Part of a small language model's weights: 6 heads of 32, vocabulary 1024.
MLP neurons of a small language model. Each row is named by its layer, matrix (gate and up: input weights) and neuron, and shows model dimensions 32-127. Each number is 200 + 30 x the weight over its row's rms, rounded and kept within 0 to 999. A neuron's up and down rows have the sign that makes its largest values positive.
Before each neuron's rows, "fires on" lists the tokens most often at its 100 highest values on Wikipedia text that the model never trained on.

fires on: "an", "es", "ed", "is"
L5.gate439,229,197,178,181,211,155,196,234,211,176,197,196,191,197,205,173,182,133,179,223,209,201,195,217,173,190,235,134,182,228,171,177,243,201,195,237,206,215,139,189,194,224,194,219,218,197,205,256,150,231,271,150,143,173,197,150,145,192,196,202,199,161,210,226,208,162,174,214,240,173,236,261,235,255,221,138,195,229,214,220,245,169,206,159,203,204,185,268,202,193,254,160,205,227,250,210
L5.up439,265,140,171,177,152,192,174,212,200,181,185,253,173,236,211,186,285,227,191,210,212,234,201,229,193,201,216,215,200,211,194,165,162,194,194,250,242,226,262,199,216,182,204,151,188,187,191,232,216,196,207,190,197,239,185,227,158,151,165,261,242,181,173,197,213,192,216,187,199,186,163,244,190,213,190,238,188,191,223,216,267,187,256,230,181,146,173,152,218,215,170,164,187,256,225,172

fires on: "ry", ".", "ce", "ary", "ly", "ear"
L4.gate347,231,246,177,188,190,235,253,165,202,206,226,211,180,193,211,172,170,224,143,208,204,239,163,244,279,181,209,250,250,211,199,185,191,191,207,233,204,260,234,169,233,210,214,202,174,174,222,212,148,210,212,167,201,233,144,134,182,180,244,145,213,196,189,214,161,163,198,219,190,197,215,191,157,196,171,218,214,175,227,248,178,150,223,134,137,181,164,175,156,155,207,243,221,204,219,212
L4.up347,160,132,194,167,207,254,217,192,250,209,203,210,194,205,226,172,190,184,235,179,211,219,200,182,192,205,176,190,213,175,222,140,199,254,199,222,218,171,226,211,233,202,197,194,164,161,201,253,250,207,204,220,261,231,229,194,221,155,150,194,229,160,206,240,242,213,100,213,192,188,215,228,169,196,199,214,209,179,247,202,194,172,235,158,186,207,171,192,204,184,186,239,159,157,235,182

fires on: "e", "s", "es", ":", "ter", "se"
L4.gate186,194,201,222,178,169,138,184,225,184,164,173,149,212,176,228,184,246,161,208,176,229,182,162,197,193,212,223,130,258,220,202,187,184,115,227,242,203,183,202,217,223,193,161,154,233,181,206,197,232,213,236,174,175,212,206,150,158,226,200,243,231,205,220,186,197,167,246,242,169,206,202,139,217,217,271,164,178,247,255,188,203,175,171,211,195,224,209,209,217,195,209,205,227,219,136,190
L4.up186,213,209,194,206,223,135,171,199,211,201,212,214,230,248,190,258,200,161,177,160,134,174,135,172,229,262,202,217,248,210,274,173,200,206,211,203,181,175,229,187,191,133,110,182,249,204,212,208,219,207,188,173,206,205,210,215,194,195,206,240,174,193,224,182,174,171,228,224,203,189,170,175,203,197,203,210,188,209,228,186,169,241,240,230,205,227,218,240,168,144,168,206,190,178,202,170

fires on: "t", "ot", "f", "ld", "p"
L3.gate498,209,199,173,176,214,173,238,158,154,161,188,204,176,117,195,233,122,177,175,163,175,168,233,173,156,176,205,197,231,180,229,186,205,165,130,238,188,211,180,199,208,175,177,185,177,166,186,154,245,244,215,130,193,195,208,238,223,222,192,187,164,195,211,158,187,229,193,207,250,208,214,205,197,167,221,152,190,207,210,238,207,224,220,213,208,196,293,247,165,270,184,243,193,233,196,214
L3.up498,236,202,200,201,193,262,181,247,202,175,188,152,272,208,161,184,239,178,199,137,233,254,199,230,170,201,234,245,174,197,214,158,156,193,241,186,220,189,204,196,235,190,222,218,125,230,199,210,224,228,179,182,260,171,150,250,146,220,188,204,230,209,185,186,201,198,160,164,191,209,151,190,232,181,206,211,238,168,228,244,193,204,213,157,216,162,216,234,182,241,214,187,202,184,221,202

fires on: "h", "us", "|---", "ew", ":", "e"
L3.gate125,181,215,235,175,201,153,196,203,166,223,225,177,193,171,184,178,226,237,191,163,133,187,220,152,232,163,160,195,201,182,218,194,174,193,234,222,193,213,219,224,211,164,231,164,246,225,199,242,202,220,231,199,176,186,208,260,187,246,222,205,180,204,220,165,240,217,247,261,181,191,221,153,214,182,210,198,217,235,206,129,200,244,196,185,219,225,188,223,258,262,236,222,198,254,188,190
L3.up125,160,205,217,209,193,118,209,176,197,210,197,200,166,284,167,206,207,216,223,166,156,205,235,134,195,162,190,200,207,177,229,196,203,205,177,241,195,189,214,206,176,121,211,213,203,235,207,239,177,217,231,172,220,226,218,236,260,204,211,221,227,217,235,157,215,186,215,212,185,169,195,209,229,175,214,146,202,206,190,122,210,244,217,184,210,256,187,213,261,158,247,236,230,201,246,154

fires on: "t", "p", "ar", "u", "el", "i"
L7.gate140,184,219,178,197,167,142,211,210,185,155,186,213,167,207,115,216,193,189,169,156,191,193,208,228,196,193,170,168,216,189,239,185,160,133,214,204,150,173,223,157,209,217,216,149,225,160,174,202,260,215,172,207,190,229,190,202,216,204,175,230,232,189,213,183,148,230,218,191,210,211,240,230,214,218,239,174,267,230,256,179,182,230,189,178,216,234,221,264,219,265,201,220,211,164,182,200
L7.up140,200,188,171,242,166,252,206,208,245,205,151,191,141,208,155,151,218,251,230,219,219,247,225,171,199,151,144,178,215,175,161,211,183,176,189,203,220,188,138,147,247,175,235,233,190,210,184,180,173,192,199,199,263,248,188,214,213,204,199,192,160,182,212,197,194,224,188,205,226,201,233,205,168,206,157,184,191,170,203,287,177,202,215,216,226,151,193,174,234,220,196,220,159,169,230,224

fires on: "m", "he", "on", "an", "l", "w"
L5.gate242,172,209,200,199,220,181,154,184,204,214,222,181,221,240,232,154,165,198,191,142,203,193,188,226,237,221,224,225,244,187,198,231,226,211,228,204,226,183,127,174,176,170,190,232,159,199,167,245,191,170,234,182,223,244,223,225,158,236,173,168,153,276,189,203,203,177,218,207,186,248,201,193,190,176,232,221,213,235,140,120,238,196,166,200,235,170,182,165,243,271,132,144,248,233,255,165
L5.up242,163,178,189,179,191,169,183,182,140,191,215,175,193,191,240,176,189,229,212,181,203,217,183,222,181,148,218,160,210,239,168,232,190,208,183,250,167,154,213,235,170,199,176,260,197,180,195,217,154,195,135,167,192,224,219,182,134,158,172,178,218,191,233,212,162,187,178,192,211,164,225,233,224,180,205,153,223,176,188,228,215,187,195,251,213,137,167,192,143,144,245,165,213,210,137,238

fires on: "an", "il", "el", "id", "ed"
L3.gate477,155,242,198,153,243,178,161,197,203,231,215,202,119,176,234,175,219,185,246,210,192,198,229,179,212,194,205,171,230,243,189,161,219,220,168,188,175,258,130,179,223,202,176,200,173,182,203,182,186,190,206,165,190,192,194,180,220,206,220,223,226,158,158,167,170,208,201,192,259,178,212,175,188,228,174,193,237,129,205,230,269,243,222,190,173,242,145,238,198,179,194,234,175,235,211,190
L3.up477,193,154,151,163,211,190,178,206,174,213,183,215,200,217,212,240,239,196,239,221,218,203,212,221,192,266,226,240,152,177,193,236,214,255,197,185,235,248,139,214,219,202,184,182,141,162,157,182,230,169,219,197,182,232,214,207,206,229,184,216,223,165,169,156,198,216,205,237,231,141,216,188,259,280,195,236,180,189,190,212,226,168,254,222,166,185,192,223,199,237,181,208,219,222,223,162

fires on: "g", "ong", "ost", " \"", " n", "n"
L5.gate305,186,217,186,171,177,194,165,232,209,223,165,230,182,185,224,198,206,189,214,177,221,250,183,197,230,172,151,223,202,221,209,204,208,204,232,173,162,126,222,257,186,153,249,241,209,188,214,239,195,232,210,279,195,203,221,159,244,193,167,168,209,125,229,245,276,171,217,240,206,224,238,183,200,194,177,253,171,178,142,200,183,219,193,198,227,213,215,165,161,243,233,194,194,270,242,206
L5.up305,190,179,211,161,229,215,182,210,202,201,196,218,237,170,234,183,219,278,227,214,208,207,168,232,242,114,187,156,185,167,183,208,178,160,208,220,186,152,191,219,191,174,213,169,157,176,212,272,222,167,166,250,225,199,258,235,250,182,230,190,156,170,178,221,201,251,208,188,204,201,214,216,244,181,216,234,172,221,216,191,202,181,152,161,209,188,203,161,154,179,199,174,177,175,210,207

fires on: " in", "ow", "u", "ch"
L5.gate316,154,219,277,167,229,222,235,230,169,167,183,167,232,230,176,276,213,230,196,210,239,230,182,179,192,243,184,213,201,201,243,191,193,220,215,174,225,200,170,173,243,172,195,169,226,222,234,219,192,199,211,197,184,172,182,186,222,190,197,219,185,234,254,195,177,193,204,268,171,194,220,172,208,218,241,198,254,214,171,202,193,184,187,221,183,246,161,187,177,237,197,179,228,200,154,202
L5.up316,168,212,202,175,217,263,253,172,229,184,210,181,262,123,185,238,177,241,209,164,226,184,233,223,209,232,199,206,205,165,222,201,205,218,231,234,204,231,244,176,135,173,212,223,153,247,162,191,167,192,161,182,237,220,188,199,232,228,210,157,199,181,204,233,243,169,150,233,197,198,237,148,216,176,156,211,212,200,203,221,200,144,174,222,230,180,234,210,194,242,207,162,188,233,206,237

fires on: "er", "y", "ed", "th", "and", "re"
L4.gate215,202,215,180,171,167,176,184,155,166,246,193,223,180,172,197,93,168,207,208,146,187,187,221,190,167,231,203,235,174,223,181,194,161,194,184,204,256,117,198,192,200,199,149,181,176,198,172,204,212,251,221,189,192,202,149,177,210,176,195,189,179,192,158,200,216,180,227,244,231,126,175,256,248,207,189,189,184,154,223,217,188,209,174,211,259,206,211,179,219,210,184,235,187,199,203,205
L4.up215,216,155,142,194,175,209,255,211,179,240,181,193,190,222,195,208,163,241,167,250,148,180,142,154,239,178,216,209,171,242,249,213,193,204,210,209,243,165,186,209,204,195,208,190,203,177,189,218,181,206,188,241,235,193,201,189,212,187,178,202,215,212,163,211,216,178,228,184,237,193,184,168,213,208,115,122,210,171,206,205,201,179,196,226,227,228,140,173,180,207,228,175,151,230,219,190

fires on: "ce", "=", "ry", "ity", "e", "ial"
L2.gate448,239,187,145,200,196,187,184,175,257,252,165,135,157,144,210,250,181,169,156,227,208,244,170,203,211,214,247,218,200,182,226,210,200,182,173,216,191,233,222,204,196,187,178,242,223,180,209,179,198,218,153,220,174,212,224,162,275,208,255,189,211,185,208,184,150,215,184,235,210,226,222,192,169,194,174,149,212,178,217,224,213,226,215,176,200,180,210,109,238,196,193,214,240,193,184,255
L2.up448,154,222,201,187,199,253,175,210,204,195,204,204,139,230,187,237,190,217,225,183,157,243,214,185,277,164,267,215,240,161,182,159,213,196,182,251,222,187,208,204,230,243,213,150,195,216,230,208,218,225,180,193,236,189,198,230,173,181,187,195,217,171,172,203,214,202,155,193,205,233,223,169,207,207,173,188,209,199,207,222,253,189,158,187,210,194,241,204,138,155,206,202,207,221,202,204

fires on: "l", "it", "g"
L4.gate305,230,232,220,229,247,188,208,165,174,264,199,249,141,209,192,161,201,212,243,182,195,148,222,204,198,223,205,178,192,210,159,249,182,175,206,174,188,220,178,172,161,196,147,192,227,219,179,191,195,178,246,261,182,188,197,164,208,194,254,242,170,186,257,212,202,151,159,212,189,191,211,205,193,182,167,178,211,194,173,217,249,298,181,223,170,237,208,212,208,181,220,176,189,262,156,187
L4.up305,171,189,242,187,182,229,226,222,155,220,193,164,191,208,177,200,174,237,194,197,156,242,187,205,230,254,197,177,178,190,187,210,192,214,193,193,177,250,207,172,197,183,222,204,190,244,219,179,211,226,216,197,210,182,206,200,134,151,225,205,243,174,215,193,142,221,247,230,171,254,176,212,180,239,155,199,147,214,288,239,184,179,226,208,263,170,223,227,258,178,157,211,194,193,200,242

fires on: "h", "f", "e", "og"
L7.gate231,190,220,131,202,169,150,232,248,238,227,173,167,163,176,215,168,249,217,176,194,195,148,206,194,146,207,254,229,174,248,205,156,244,188,200,187,181,187,212,233,191,183,191,203,219,253,173,146,197,199,208,183,171,172,238,185,184,224,230,179,222,261,237,205,175,210,213,207,177,167,218,210,236,234,206,172,133,242,249,164,132,209,165,182,153,194,252,238,167,146,199,236,184,169,229,130
L7.up231,176,239,206,222,188,189,238,194,199,188,165,166,200,178,212,208,223,210,234,233,217,182,203,189,182,134,224,206,193,210,236,180,217,219,232,192,235,162,225,207,220,168,179,220,231,220,206,180,185,164,184,247,214,149,238,197,259,192,215,217,178,235,184,193,179,253,205,212,180,109,218,129,196,219,219,216,169,210,227,247,203,243,241,258,162,205,213,177,199,219,190,204,203,234,236,179

fires on: " for", " at", " the", " a", "or", " an"
L5.gate258,205,235,197,195,238,163,200,153,212,228,220,219,171,202,242,195,163,222,252,257,200,221,205,132,203,154,218,207,178,222,196,192,222,140,123,240,251,192,205,141,194,236,187,247,207,196,214,238,220,202,200,238,184,212,208,138,243,148,189,179,168,187,114,198,177,257,197,183,184,153,227,178,185,196,153,217,178,200,221,190,166,196,205,242,199,173,203,225,210,249,195,182,216,192,184,201
L5.up258,233,240,184,182,198,200,259,242,213,177,161,214,182,221,146,211,146,183,196,174,224,207,267,215,255,197,230,208,219,205,241,186,202,185,223,158,176,235,221,197,205,211,187,191,237,189,195,168,245,192,213,192,227,209,262,242,191,170,130,173,166,230,196,193,195,170,221,180,156,215,192,205,167,209,174,191,234,247,198,229,211,149,205,221,252,224,221,193,158,207,183,174,216,216,204,198

fires on: "d", "ld", "ell", "nd", "ge"
L2.gate202,225,180,233,232,193,188,203,220,208,215,247,186,179,241,209,205,183,145,244,198,203,183,145,146,225,187,206,211,191,141,205,145,191,202,138,161,179,194,202,207,173,216,143,161,197,199,232,205,226,147,196,233,152,224,154,236,210,220,166,180,162,218,232,182,191,203,203,233,201,214,266,152,172,173,189,164,153,146,172,175,205,199,182,175,170,203,166,194,223,241,254,233,182,217,196,211
L2.up202,189,198,174,190,164,203,208,179,223,185,142,202,195,216,195,195,181,206,203,215,192,199,236,199,222,234,197,202,177,136,174,195,198,195,165,172,182,195,232,271,239,255,141,188,230,185,163,211,230,241,232,173,210,231,229,183,214,196,213,197,211,210,190,215,221,167,162,164,205,226,228,189,170,153,173,183,159,157,218,224,203,221,160,195,172,200,220,188,185,157,212,215,168,211,134,211

fires on: "ent", "I", "D", "N", "le", "A"
L3.gate434,182,154,201,187,195,194,179,164,216,197,175,245,205,215,210,199,242,237,189,227,184,228,246,236,172,216,209,214,238,183,188,169,213,216,196,205,206,176,243,206,203,189,203,145,183,165,242,171,180,260,244,196,156,224,194,195,234,207,217,160,186,176,179,167,200,161,210,240,148,212,214,200,192,181,203,177,189,140,194,229,174,237,217,168,213,140,224,196,239,214,160,235,206,256,179,220
L3.up434,158,238,204,205,202,171,177,190,180,171,193,180,247,188,210,199,191,224,216,203,159,201,264,207,237,207,197,218,232,187,222,204,254,194,231,198,186,161,222,199,232,168,205,198,178,204,216,215,168,190,173,200,193,226,167,256,157,185,178,237,150,224,169,217,206,154,185,157,143,236,182,182,182,178,191,185,240,223,205,219,244,190,200,194,226,208,191,149,181,223,183,186,230,188,195,266

fires on: "a", "e", "s", "ent", "m", "o"
L5.gate433,204,191,209,223,144,214,201,195,213,176,156,276,181,153,209,186,234,206,182,213,208,166,210,187,194,175,214,193,195,225,239,155,165,166,167,192,192,222,258,222,225,177,133,173,183,241,234,208,264,217,194,232,192,213,261,241,145,233,155,207,176,177,240,169,225,181,160,230,233,243,249,179,234,193,258,174,155,229,198,205,213,233,213,241,281,222,153,184,194,199,157,222,238,244,182,213
L5.up433,200,213,238,165,196,220,177,189,204,235,253,198,216,228,226,185,183,178,200,98,202,204,157,215,172,191,167,193,156,192,156,142,153,226,224,178,269,142,234,213,226,185,166,218,231,186,222,241,201,213,143,193,165,165,198,225,182,225,235,212,164,142,234,208,181,209,243,206,199,215,213,210,168,196,191,228,152,192,143,203,212,257,198,179,218,281,163,191,202,222,169,204,221,155,211,162

fires on: "ess", "e", "et", "es"
L4.gate84,239,169,185,196,198,225,200,159,186,236,222,189,212,228,241,227,211,219,154,184,211,225,210,184,210,191,224,242,205,168,205,174,190,194,176,214,218,190,230,198,250,178,216,154,229,246,210,208,276,216,209,168,213,151,214,138,191,212,183,253,194,191,183,243,184,195,207,146,163,155,270,180,227,151,235,187,165,204,235,202,188,206,189,243,211,208,248,157,208,223,193,218,191,201,142,184
L4.up84,211,213,199,194,215,163,208,239,246,156,168,153,239,222,198,224,172,170,185,201,231,149,181,182,186,177,193,240,175,247,255,192,204,177,202,207,128,188,244,144,176,185,165,232,208,165,244,174,206,251,238,203,230,232,181,190,236,238,214,250,153,173,229,172,222,182,245,216,243,130,207,198,258,241,184,199,177,215,216,192,205,182,181,184,133,191,206,160,173,230,198,218,193,206,165,194

fires on: " the", "or", "ant", "he", "it", " his"
L7.gate366,173,244,178,178,209,224,263,164,198,170,201,178,187,235,188,163,220,198,218,246,227,198,223,170,211,162,235,190,169,166,240,154,217,200,170,195,187,171,173,222,141,167,183,201,214,213,205,190,163,190,270,206,185,195,204,169,209,145,216,234,169,248,183,184,187,177,207,166,177,237,161,169,179,206,175,208,187,208,174,201,193,260,232,262,214,208,162,224,212,230,207,211,252,170,212,189
L7.up366,200,176,148,217,218,222,200,176,181,207,201,183,254,207,175,205,200,239,161,210,196,169,207,200,212,164,206,259,149,220,215,211,241,145,220,156,184,189,169,186,201,186,190,221,232,193,219,213,232,193,290,213,188,242,191,196,205,197,206,133,154,250,162,179,184,186,199,166,168,219,197,166,166,235,123,152,220,237,190,161,178,148,168,216,167,197,228,237,149,214,218,247,245,190,201,184

fires on: "u", "n", "e"
L3.gate218,236,203,219,209,191,206,190,203,189,207,176,212,200,170,183,174,194,193,204,183,167,175,182,191,138,172,211,231,174,165,223,141,247,191,227,173,211,156,222,182,234,219,206,166,218,238,207,177,251,186,213,142,212,181,219,170,206,246,214,161,212,191,197,203,206,237,179,152,194,198,250,227,219,226,152,181,167,199,222,218,179,200,223,224,181,212,234,217,206,245,175,218,226,194,196,190
L3.up218,205,200,158,209,175,203,248,217,215,255,215,218,188,190,141,190,264,235,213,222,188,185,181,181,241,230,229,199,194,210,189,152,191,201,173,164,201,189,205,216,212,239,268,182,212,218,186,175,214,189,220,182,215,192,219,231,217,187,269,177,159,197,214,229,200,196,203,226,188,201,276,194,190,208,211,191,242,235,219,202,222,259,169,164,193,290,242,231,199,224,210,185,217,157,208,161

fires on: "u", "o", "ive"
L4.gate283,246,217,193,189,168,223,184,214,170,223,186,247,215,151,185,169,188,169,199,190,192,202,160,185,213,225,216,198,192,171,182,243,204,165,119,241,174,163,194,182,195,221,213,175,228,220,230,220,286,209,188,221,239,232,241,206,172,210,168,185,216,222,199,231,196,225,228,210,190,261,166,208,208,164,114,185,154,169,244,195,227,225,197,248,179,219,213,252,177,206,184,227,233,215,152,195
L4.up283,185,226,172,210,168,143,180,135,259,199,243,164,248,157,217,249,205,243,219,203,192,175,245,184,186,199,233,141,205,159,180,238,165,238,189,220,181,187,234,201,205,163,196,175,274,192,189,162,199,200,160,197,175,165,188,199,166,183,212,188,158,186,191,206,210,171,227,242,171,277,246,213,212,265,201,251,222,213,187,196,216,228,157,180,190,213,220,233,219,232,200,216,193,171,245,165

fires on: "ing", "f", "ro", "on", "ay", "il"
L4.gate175,247,199,190,173,226,255,162,185,156,221,198,201,194,181,167,172,160,126,233,228,232,169,199,203,212,165,284,214,215,182,155,181,193,234,198,151,180,190,148,222,177,202,196,174,147,220,228,197,176,144,206,234,189,172,226,195,192,180,154,200,205,205,232,245,187,199,233,186,257,182,207,166,186,208,197,235,197,197,245,202,153,201,176,182,253,220,163,249,203,196,212,232,179,176,228,159
L4.up175,174,243,146,144,128,146,218,209,160,207,191,182,229,173,216,215,228,177,220,216,232,237,184,194,141,167,195,201,227,183,289,202,257,201,171,211,188,234,188,215,210,237,246,256,197,231,184,215,185,163,184,206,184,188,198,195,183,177,210,224,221,255,224,221,178,202,245,197,227,270,220,188,159,188,212,230,245,233,182,206,193,196,178,165,224,243,152,222,143,204,194,214,249,185,240,229

fires on: "u", "x", "um", "ew", "al", "W"
L4.gate260,188,155,235,216,196,243,224,153,192,191,193,192,204,174,201,194,179,223,266,205,173,220,192,214,194,182,222,247,164,214,196,153,215,207,216,183,193,208,228,173,217,198,219,202,262,181,226,230,254,215,196,236,241,191,203,268,168,198,196,194,201,187,221,205,186,227,192,183,199,221,196,242,188,183,188,197,131,236,194,195,162,232,169,221,159,227,198,223,165,199,189,197,235,169,169,201
L4.up260,163,215,172,195,176,221,192,169,253,217,236,155,252,203,185,249,228,243,240,161,236,150,249,200,195,187,222,228,205,159,301,218,238,217,247,213,201,173,211,225,226,190,215,232,242,159,176,238,188,195,173,166,227,184,216,171,212,142,239,234,256,173,163,183,213,214,179,194,200,207,237,223,176,200,177,205,230,240,226,182,211,147,169,187,185,221,197,185,220,248,144,188,223,236,184,265

fires on: "ri", "x", "er", "ur", "ast", "ter"
L4.gate359,155,212,225,201,177,224,239,234,235,183,207,167,231,180,172,229,205,183,249,205,202,195,209,191,215,216,230,214,171,198,225,176,178,209,209,167,201,195,165,240,210,234,206,168,172,196,181,240,185,184,174,226,256,213,217,230,245,190,175,192,176,177,202,155,190,180,185,172,231,188,168,175,163,257,218,126,156,161,237,195,199,213,215,246,212,193,203,179,211,227,203,234,260,170,194,164
L4.up359,174,175,222,200,152,219,228,185,188,214,175,223,200,199,178,247,178,193,175,198,184,196,199,185,141,167,233,254,192,167,204,205,228,192,249,143,203,240,175,191,184,164,194,226,183,141,175,185,222,210,171,206,202,233,206,174,208,145,235,117,182,242,235,229,198,169,193,229,219,188,236,217,242,212,202,214,238,210,218,179,183,185,182,157,185,233,219,215,249,197,225,200,253,161,252,164

fires on: "y", "am", "re", "ip", "ad", "it"
L5.gate187,195,250,173,169,166,209,240,208,151,226,155,161,161,192,184,167,153,206,181,189,233,143,137,226,201,159,192,212,208,223,218,204,214,201,199,229,203,122,155,211,178,218,225,179,240,189,175,280,226,223,240,204,177,177,119,225,252,195,198,197,191,221,201,210,145,151,211,182,254,226,187,280,242,216,211,187,187,206,181,207,191,192,246,182,224,175,188,192,216,201,202,189,144,175,219,178
L5.up187,188,176,150,241,177,188,185,191,223,181,173,193,164,124,225,222,198,222,256,167,137,193,103,243,192,154,150,204,188,184,230,216,214,152,187,194,249,223,122,256,187,166,207,225,192,159,163,191,171,207,172,231,166,200,222,213,229,272,199,215,226,161,175,178,191,188,155,212,228,207,207,222,222,209,230,200,246,197,196,231,207,187,231,136,202,216,163,219,192,229,153,246,152,206,200,182

fires on: " I", "I", "A", " A", "C"
L5.gate99,176,215,229,271,202,191,140,161,235,162,207,155,241,195,233,266,200,214,187,201,173,266,250,190,194,210,224,180,192,170,237,163,221,185,212,160,192,167,213,133,156,213,233,217,209,202,145,148,223,211,174,184,200,187,190,215,280,180,204,194,203,230,204,164,195,159,209,222,209,203,128,171,211,172,202,165,240,197,199,236,182,237,213,170,212,169,195,232,244,177,142,202,218,199,188,182
L5.up99,135,241,164,191,212,194,207,205,148,181,162,228,167,205,208,154,255,185,227,191,200,194,217,153,237,186,183,186,271,188,195,180,192,152,207,249,164,193,220,193,215,220,225,185,201,226,203,132,218,198,183,196,182,248,255,222,208,205,247,223,232,225,176,239,206,198,183,239,177,246,172,153,228,232,222,168,220,118,173,188,182,199,241,208,215,224,189,176,227,185,190,190,176,177,209,226

fires on: "ill", "el", "il", "ly", "ep"
L5.gate235,182,193,210,167,217,143,182,201,120,207,183,232,165,218,151,153,191,180,183,252,204,208,229,157,215,196,213,181,294,242,215,205,217,237,193,220,194,198,207,236,212,227,209,135,237,225,173,173,219,222,190,184,204,201,197,144,185,145,223,154,285,218,215,204,258,202,192,206,233,197,209,200,193,194,214,245,252,229,207,180,235,217,178,154,205,213,233,261,175,177,216,218,209,247,225,216
L5.up235,222,197,203,185,201,176,198,213,175,219,177,193,259,234,157,186,168,195,261,217,161,229,181,254,181,233,268,211,180,222,232,178,210,227,201,211,205,213,216,175,240,239,196,188,206,212,183,128,174,199,203,223,144,259,199,199,166,152,212,262,179,248,189,174,182,213,225,216,211,229,198,190,248,273,223,190,232,209,233,239,176,184,189,227,191,195,196,196,232,213,270,220,249,208,235,176

fires on: "e", "her", "ra", "ic", "es", "se"
L4.gate476,157,233,204,200,197,193,184,217,155,208,141,158,181,219,167,217,201,215,231,218,189,175,190,233,147,171,195,221,181,186,199,234,259,91,224,149,187,209,268,210,204,191,198,216,223,167,160,213,200,241,190,191,232,200,229,146,257,240,218,220,232,224,226,227,170,197,229,212,245,204,196,207,194,143,144,200,227,255,226,199,192,209,215,213,171,230,205,169,232,204,181,182,219,227,155,185
L4.up476,186,216,229,239,230,182,184,203,229,174,239,175,188,155,211,213,161,157,147,176,150,205,181,204,197,199,196,201,229,210,234,164,213,211,203,177,182,233,208,193,210,175,175,249,189,247,170,224,207,208,172,175,161,191,253,222,192,226,203,191,172,259,201,199,217,145,251,212,160,206,208,216,198,211,145,204,195,217,187,195,207,211,172,217,212,240,181,229,179,191,187,206,220,221,160,150

fires on: "n", "om", "on", "il", "le"
L3.gate10,201,234,212,206,190,267,197,216,147,143,215,180,168,209,239,209,165,179,193,192,210,183,173,237,222,168,212,182,205,199,216,285,252,252,168,159,212,201,204,197,178,214,176,236,168,203,211,163,138,184,207,271,241,97,198,235,203,138,193,158,209,168,232,203,181,166,212,200,211,185,186,150,172,200,171,177,190,198,186,251,223,245,237,130,190,202,200,182,206,175,230,178,155,249,194,194
L3.up10,178,160,227,193,178,153,173,218,235,208,266,266,192,193,206,242,222,190,260,206,224,227,225,227,252,199,180,189,156,168,241,185,226,196,170,134,185,206,181,232,252,238,217,229,223,184,252,206,216,226,179,206,192,165,170,140,220,261,164,221,272,233,166,232,180,182,218,227,176,181,162,159,203,230,161,233,212,188,193,213,178,218,182,171,190,255,189,284,183,222,209,206,165,229,204,189

fires on: "p", "w", "ro", "o", "r", "ig"
L7.gate151,253,172,262,180,242,202,268,178,222,217,170,134,240,166,177,151,241,183,197,201,202,144,159,232,177,210,225,135,226,178,192,240,182,145,175,203,219,213,177,247,200,201,188,211,227,181,229,190,211,228,199,209,214,201,239,216,209,204,210,194,169,225,195,234,216,217,207,187,208,189,124,154,198,186,221,193,191,216,223,176,234,263,168,200,200,226,193,198,206,200,185,234,177,141,218,224
L7.up151,169,241,187,188,150,218,190,168,175,202,213,171,219,207,244,215,226,168,174,193,188,212,210,181,202,175,195,197,197,219,142,207,208,217,234,143,222,197,156,199,177,232,199,228,249,145,245,155,227,204,178,204,181,175,166,166,185,188,224,221,162,210,179,204,190,215,261,235,222,204,201,220,220,223,218,231,266,234,204,200,166,227,211,251,187,178,217,253,183,167,224,194,235,202,206,211

fires on: "st", "d", "and", "=", "ce", "nd"
L2.gate198,178,219,209,216,230,201,196,206,236,225,205,173,163,219,189,168,173,155,207,176,240,201,198,180,241,222,248,212,181,168,236,240,198,234,148,190,230,155,185,214,208,203,211,168,194,178,202,223,220,128,190,223,164,190,213,187,197,206,213,181,100,160,230,165,184,156,249,225,179,193,263,239,237,235,247,150,188,205,218,177,172,175,191,201,231,220,219,147,250,235,193,246,260,254,182,206
L2.up198,155,193,238,215,169,219,158,178,232,202,207,159,194,224,185,195,149,173,235,213,176,210,195,135,170,222,275,230,239,190,242,205,223,220,133,176,203,166,222,234,212,228,195,205,204,143,220,230,241,160,218,228,217,170,211,204,192,216,184,187,178,172,230,197,220,154,187,162,179,146,234,213,157,210,225,158,201,249,232,179,197,193,168,249,192,254,192,125,238,223,205,248,230,224,188,210